Part of a small language model's weights: 10.5M parameters, no biases in attention or MLP.
MLP neurons of a small language model. Each row is named by its layer, matrix (gate and up: input weights) and neuron, and shows model dimensions 128-223. Each number is 128 + 32 x the weight over its row's rms, rounded and kept within 0 to 255. Numbers have three digits each. A neuron's up and down rows have the sign that makes its largest values positive.
After each neuron's rows, "fires in" lists the words (lower case) most often at its 100 highest values on Wikipedia text that the model never trained on.

L3.gate43:126089131113183198114067163115194087108133134132093086159104071146116159105160134145106112072090150149126158127146108180147111102062083130138166116151112098124149098124082132113133117120087118130107089073088085169158168115117067188164149063168140085094126128136190092109138100099146189137
L3.up43:103098122102172144063088139141131078131095112175142093185125063080128138120156152123138109130128140167106179180150074144108133138097167106113166133153143125141182106119101166104167135096093162171166125142149118135105106150042115183141105014184161099113116112145149158137107168116127134172
fires in: "first", "made", "on"

L9.gate264:160164164114154201128133149103177133114098075097159076106147156123110133119149166106153159064116164079170136162111135097160109069107093162146163035128133097155156169100117114167082119115114149110072099173132177100127129068111099146141137131097178178173121172130103063148100088119138166148
L9.up264:139107083142143063128114150087145153112076114138123174133092060136094163100136077106107138096074133147165204131128152128181121148124108116122090122114042149125134113131143117154056131046111119117131099160141129096120106075146066197098174073101139139133171105185114118143105089121130177123
fires in: "born", "international", "national", "sent", "from"

L3.gate6:105129158172173182096145098082128126135072152116149090157105137128128146112089129150154100201191112113125117134085184176153123128101069164125035080124100112098139126097132161160154128113161086108117153113170147085106087126180108158111129118137077135130122080117172159086108135136077149111
L3.up6:092058160142124131098094079023102149167105069161136070123172082091137149078061049144093104102106108148134082135116167147115167140150101123122080112080118111132132160123184129124114177116120098066140132106119154080158151145122161108175090124158088140118186124048157170129142148150112161186
fires in: "in"

L6.gate179:135196107145144129145192132136140122140143086134143109151088123126133097105143033074166150087092158156147123140105125130144169176132165142089155125145129088099127125171112097099164119116134127127124122115144112148126163125160080132135161184089142122127161161146130122131123152185150106142
L6.up179:147176143206134150135089134088162138126101180113110142180144171113147106116134165072122207163089154107076092135093175095174092091128111120101160105102111159118103154142051113051159143079132105110140126159154148108117134111156136096138155140155149149117141171142160088105104152172156095115
fires in: "born", "number", "located", "age", "is"

L3.gate16:081119137075114128216115127113201114149151149131174071139120137119082169106136134169128130142096091140155134136128129129119143115140172175139176089127125097105143144141109132127092134070118097158137147142126136129151171166168058102065177119062153132136140084162107159060152112123110096139
L3.up16:104132170162116072129141161108111134136143096151117129092102216148148130120118090152071157085157153157095004092161167159133132082120130070100108110137076128108133135149088134074095104132140146095115067137176129067169116166138141099130129174173041102130116075144115162127096133168167121134
fires in: "its"

L2.gate310:092121160123124174089117162108110063146107050127088170171155024173094127148168150124071113119143088141130213169138173172144146146128145197137117088197098090144159151135102152143119126097150173123084165159150122144143151082068153175125106140170151073221158094099158139106107151098123164096
L2.up310:150123132145104149122121151137121054132070027116132114159194058131150101084141133159107105159141146125195158127097159122142160158155183137117097108166132092161127095081140132180107143155156131112057144069177129121085171188101108157139106140189121180130097095105156090142083140089163136146
fires in: "january", "february", "on"

L7.gate145:178178131083145057127161119109090111121057129157130176151123076159113129129112153151154105152043199134085168137126115175125098130164138124144145107102086153139135172024058129165133118065114184131158196169146167088127168117159129147061103105142105154133057085117107115082133150083120058125
L7.up145:178133101096144095118097144131146101163096130114108098184138079090135091160101138200078164116105145078140165080109126190030089143099125066151140208090088121190164120055112136103111086130190132080074172073159156141074148119172074096104130154163108078141101124143181117168121137120086110160
fires in: "june", "october", "may", "march", "april", "february"

L2.gate290:145097143126120131100102128183131146150118067163084109148129100148128138137140154106117129116196121136087155094103140149095144117159125103169091048151111072132150167088177116236041137101118076124159111157130137150110153165143116156072082101082157133169100127070156079113167122102113135110
L2.up290:111092161113163157141099104156120117082132140125130093139079129147144144119141155162139104144082145168173163099143105121121141143125090050153114100086103147125148152098130139142158139161122134123100111189125131161124157127089123140177101138126119159150175136106114123132095133096141136095
fires in: "national", "american", "world", "european", "british", "best"

L4.gate32:179159129109120154171148124116143165167134130170145120131145104183155122120076122116147121089194152142189111123110110202118109113081143125141116185114131087169085132109136096166153139140154086173145135149162165132180175109144115129127149165082169120084144097099097103082149166129123088081
L4.up32:176073087140141160132127097176166182112127124162121183123190144044132135090148107122155181205152160177077129119108095068040122116180142093113113101093159104160123113112141155109125100150152097132139106117127064135133097126118065120125117165117153079122187088101121129080123091115112045116
fires in: "its"

L3.gate143:158112158126113134068106108114083178128126142121158100104121141135120165066068145150139111126105154057172095130152109168110138161097133163077093094124120093176100124098134201069110188133101148190102115126176149107080130087111160093151111084098175120058134123134141171125136139165128140080
L3.up143:126123164156132149118114100131062102153094119125142127116126133155171149079059152188142078153107191052168063173137129165100163146107087147100120128111086113173104167092143154091154221149125194183106101126154179110095133081120160134171106073147172158151117120116127107094160147158107146091
fires in: "in"

L3.gate191:139126081079125172124127115120182134131141173113092087170159102163173092118145161166133136120123121180111129177125088144083097131112118088154100129174194120141107134089185091177171157092129134126121106192183167151160083112112136121074104124107089133088132125110145061148106117143134172163
L3.up191:135111093069104149102094157132113151152161157063077087161091080150160100109140189104162131146176116170139123163119103163063099110099129093121125143166133092177160136109158123166108133119134116074096121152182134184154130155090153101121076132124132129121184153091169123136114101193100172163
fires in: "a", "ajax", "aze", "aa"

L3.gate115:184079152107119225157162140131159109127106087128092109149151109123147122148125167147083120150141068182135203131129152127117106093137146117130068114114130060113134200129102129110161087103157134076101144110095123105119132159103095101120120053139125165101109118113155075116162146150131077112
L3.up115:144107148123142133127141143113153110151124091113104081103108086092157169146163153156145169132109076183093199107112139142154111153121129054098098127125130109185116169126110182108166147128123104130073144099107097103164143205085158134149133116180139088116169060155169130204155104104133043100
fires in: "s", "the"

L6.gate76:162094130197124121032168169122158108130127140116127090070101069143034128130128130117121111111163157110101121105147120155101081123112102153103089109135065139191134141152085095107121128149102108015094096112146172105175128154177102129078067113092139194145150152116123135149098145115088188108
L6.up76:105100159139078164123098153124077140099156146184122162093153104176110129113128163153186097072162091176123131120130104125147134072123089110101065099154127120135101186188094091128058108123107099074041101126096199146106125145176081158138086128152153141115130152076132140182152107091114091159
fires in: "of", "for", "northern", "miguel"

L2.gate225:102131134195112139123093142162098135104146106173169137188131129118122066124138094180134115065134079140131096119100110166106077149151123104183130136079176128136138165161109096139130152109068087163092132132161117104092075136101079152120125131163100142124014147130140102112152128123131150121
L2.up225:180078124161144075117082166134118171122090128173137146092145145118086163165133103113128123122094079131088120124123086113108115125147184105185139167093199151174128126129113183105141177097072126170141139177146135093168089127105057096114105139175141159084154087152124062112140150175115181126
fires in: "red", "best", "style", "light", "self", "color"

L10.gate236:125136109131160167145158090066099115136110164131150138184170113160136106115121193123097168129101112096133171120109098135109123081102172126120134167086099115135127106088116153184197137118127190110145133134065085157111149104162089142149155092118133149141099193148061073095110184174100119131
L10.up236:123072121066115111109184119103105086111097102141141144073108154090159124109156142135163150128097147147109166108101082116176108147087090105117148096127171070099096114097126092150120097094120076127108119133114098117133157094167119174117168102111103103103087156081090175155140076138102132179
fires in: "a", "international", "soccer"

L8.gate260:118118099146139170075084112102120118112114135151100093130145084088143061151141155150089131113146124143166158113165105094085160130137125144174108118099118124094158161140127185120151112159147123162115115118103137079166105077065125126114145115177096121100067165107127123096118205088189092104
L8.up260:109065083084117162130144152149147133139170106111179100088179024126105129130140072108109120121120095108129166123146093127108120172165136082140114130136110126110166105130123186123136121119180091098130102138133140105162145102091164163171126114154114135123069135070094193134122182145123165138
fires in: "on", "debut", "0", "2019", "for"

L2.gate286:093165081164109150121134152083146156117177096120125092111089140118098130119087117117122151166099151081174166126202111109053150160104174140124178128120128120180157048159140130117124171070072165147120093091134123161115123077162115077140137126071107131162104087112129151115123150135100129178
L2.up286:134148102088128172145162140094121134135160181096145103115089089101094083120068107132089133150083130092158127127165144125073135120120159124117128137117115152166133065137119139169145137121134154146152038093114105139150151075109103135128104068092121094143109085148101176161107122150057161189
fires in: "of", "sexual", "w", "from", "studied", "platinum"

L4.gate83:135085194158135172103132094124115144152150125100131127180137075154089101132107160114160099101103125143105112171050121100160128135039156157129117154164111122149138127117103129120069098143139177030181157097137134099142085158164145116097085189148175159063147098105137196150183203106159137138
L4.up83:102079189171188171132081100137083191092161183114128143141095122114103130137117088110169174074132084180111079151067165100115127133108140157125143086118109099134202107156127115087127119108116078042164140144139098091137058116221158137112107152090141198090139100135137097173146169087147128182
fires in: "of", "for"

L6.gate174:211192089066130141129092143158137107180168124097163094137100124144166141129101149124191147129122098181147119113090143123096099144049136147102117118145142125122150138113164111115094058129122156153137144117154161170083185108099149174149116121145088102057131124120118169093148094118147152099
L6.up174:126147118080165147117125138098198171134143210113146165120146089112079072170098144138148126131156114160148074156125102140172151104161115080123144168157119155152174097189143133117103102149064103117133163081194123168171158178123142175098066139180123079102080108161149172084143098193133104108
fires in: "one", "a", "ajax", "ave", "aze", "aa"

L13.gate281:138125089159164167138155118149080099166124119187131113067141045124106145135163106145118103129134102137115120154161147077055139126074141129189154142124085143100126153143093131140127118102124162161171131068142134156182142115140165149165163120211129060138154095089089125074153143125169119175
L13.up281:215115111127146173125057104109154138108122112180096137118100145147097102120111090176061124138121104092063145086098091140181098123075120054170147116105094134123119161169138123086147117118101127083152098138160176033131147099166115167107087120143160135138054115116124134149117103126058104129
fires in: "his", "her", "its", "their", "as"

L2.gate296:075155119057165150109124100077077147110128156136094113149162103117114129147144159156119121129097124120204218084106126139115113146151113183122152180145108084144093110068132142138092086167113099104101081123106152134129082194153184050127124116107154118106146171049176147176158146137176127152
L2.up296:150165180097136105094129093078119164125139152131057138187125153177141069144153087131100133151070101121140138100122186183108133145130143126088187193088130169199072151128169097095192122099147136081179111128134125180071072092126128098132142176120176167078133098085114106112149075140136198093
fires in: "called", "make", "making", "gave", "gives", "made"

L3.gate301:162156174123126145083096152134121167114061117092086129135113113152094132109107116161110077148130158113110173106100146142137170142137124100139075147148175139141148139088176130112201167116150143078139125100130161110164095083085141165111069097139130134081198101164126163092122120113188137191
L3.up301:152098199136099140133087142154117089120095142104137113127153127166135128182124133089060153103174104164093102146086169169102103174145134129130133133134148068119152117078143163136162112115131096101131131111142117099127112194104157128183117091102091122115166057101206124054124160124163115194
fires in: "from", "of", "to", "s"

L2.gate130:141120130118121176122167080114148155134059071177146138120128130156146113135135096206127134129126159102136149109139166147061115144157139124139066138114087117101086132128106175132171114090141115136131127169112154146093131135154117106096158158092088159164039121094188140131120134154131139118
L2.up130:116150164126047131154102138054163080108118160165125165148115091072107079097128106131100123140075141153148141102111125144065121117163143158097138128183138153120089100161145159096125155076088113148156194159122197134115107098130073142110142111184152104087134133098133124134137085103161151100
fires in: "came", "way", "how", "make", "making", "much"

L3.gate239:145101167129206102087132125141178115194141142140164094156089138103134141104149124177101198104136050117192108145160120117122103108127099129179183135139135161115093183173032114103111155148129178067130125090173102159216161074121097135112111181102146137156113120138073111137161151092115040149
L3.up239:193097199142195152123109121130188094188112100131118104120149136126135169130172134180146167096165091108143089097154102118135132089124103117171159124059120136107139159132105138144098106125168139110168140093164118123180146073109124087132171125109169149112133119098118122113124130106128023144
fires in: "its", "his"

L2.gate0:153127135133175157115171122146134163090105144116175120194116165105113126093079136161153114105160114175136164092089174161080132139106057119155146138153099079112068099113199110051146141158152089119178184117127056147066131086101068138078131130072028178150107161140119094192082135132173162150
L2.up0:106120154093154126120119109124090112098117121121151127180164176116119092133108177176132032112120107164158170107116121116186122170153104087138118208058148081119101102127193063076121184176113092134152143090122082152103152174085094156087054166133097184089150107099182057193103167083127112149
fires in: "m", "century", "fire", "length", "in"

L3.gate85:137096141138134187112122136095104159119175109177057106109164091138110136167083162136135082170156140096130153141104156133146109159128119172168162184125176062095098091143097107149143122141147109222124144117129052129117135144148110098060102164125135097088062135144164131128107128163127135152
L3.up85:123128158172153148110114096113155167110121149134149170120129086108149170123105138128137158174108113103140155138183109103089113134116130151156137132115094139051117122088103136112159155143102075153091095132070013108047145105178122163111123088165107088124133147158108078103100120191094142132
fires in: "research", "study", "work", "studies", "is", "chemistry"

L2.gate233:068159121145118126138137116092142126076155118161142121128188053144095160135168140157156130122105121124071151126128151146177101103127081096127110140093070096188152057149164158153094122105115141093127163141187115121101139135131142108173165141098131081128084094163101181119153052127180148133
L2.up233:076148186187132116144129162137151111085132129070144138136100024147104060184160128098109135115091153172082125123119124166103089139159081152133059147124115117158161141208110172117120150133128197137105163163124143091083131136065166061149153115112131082086128088137083174084158120095114133165
fires in: "been", "was", "william", "as"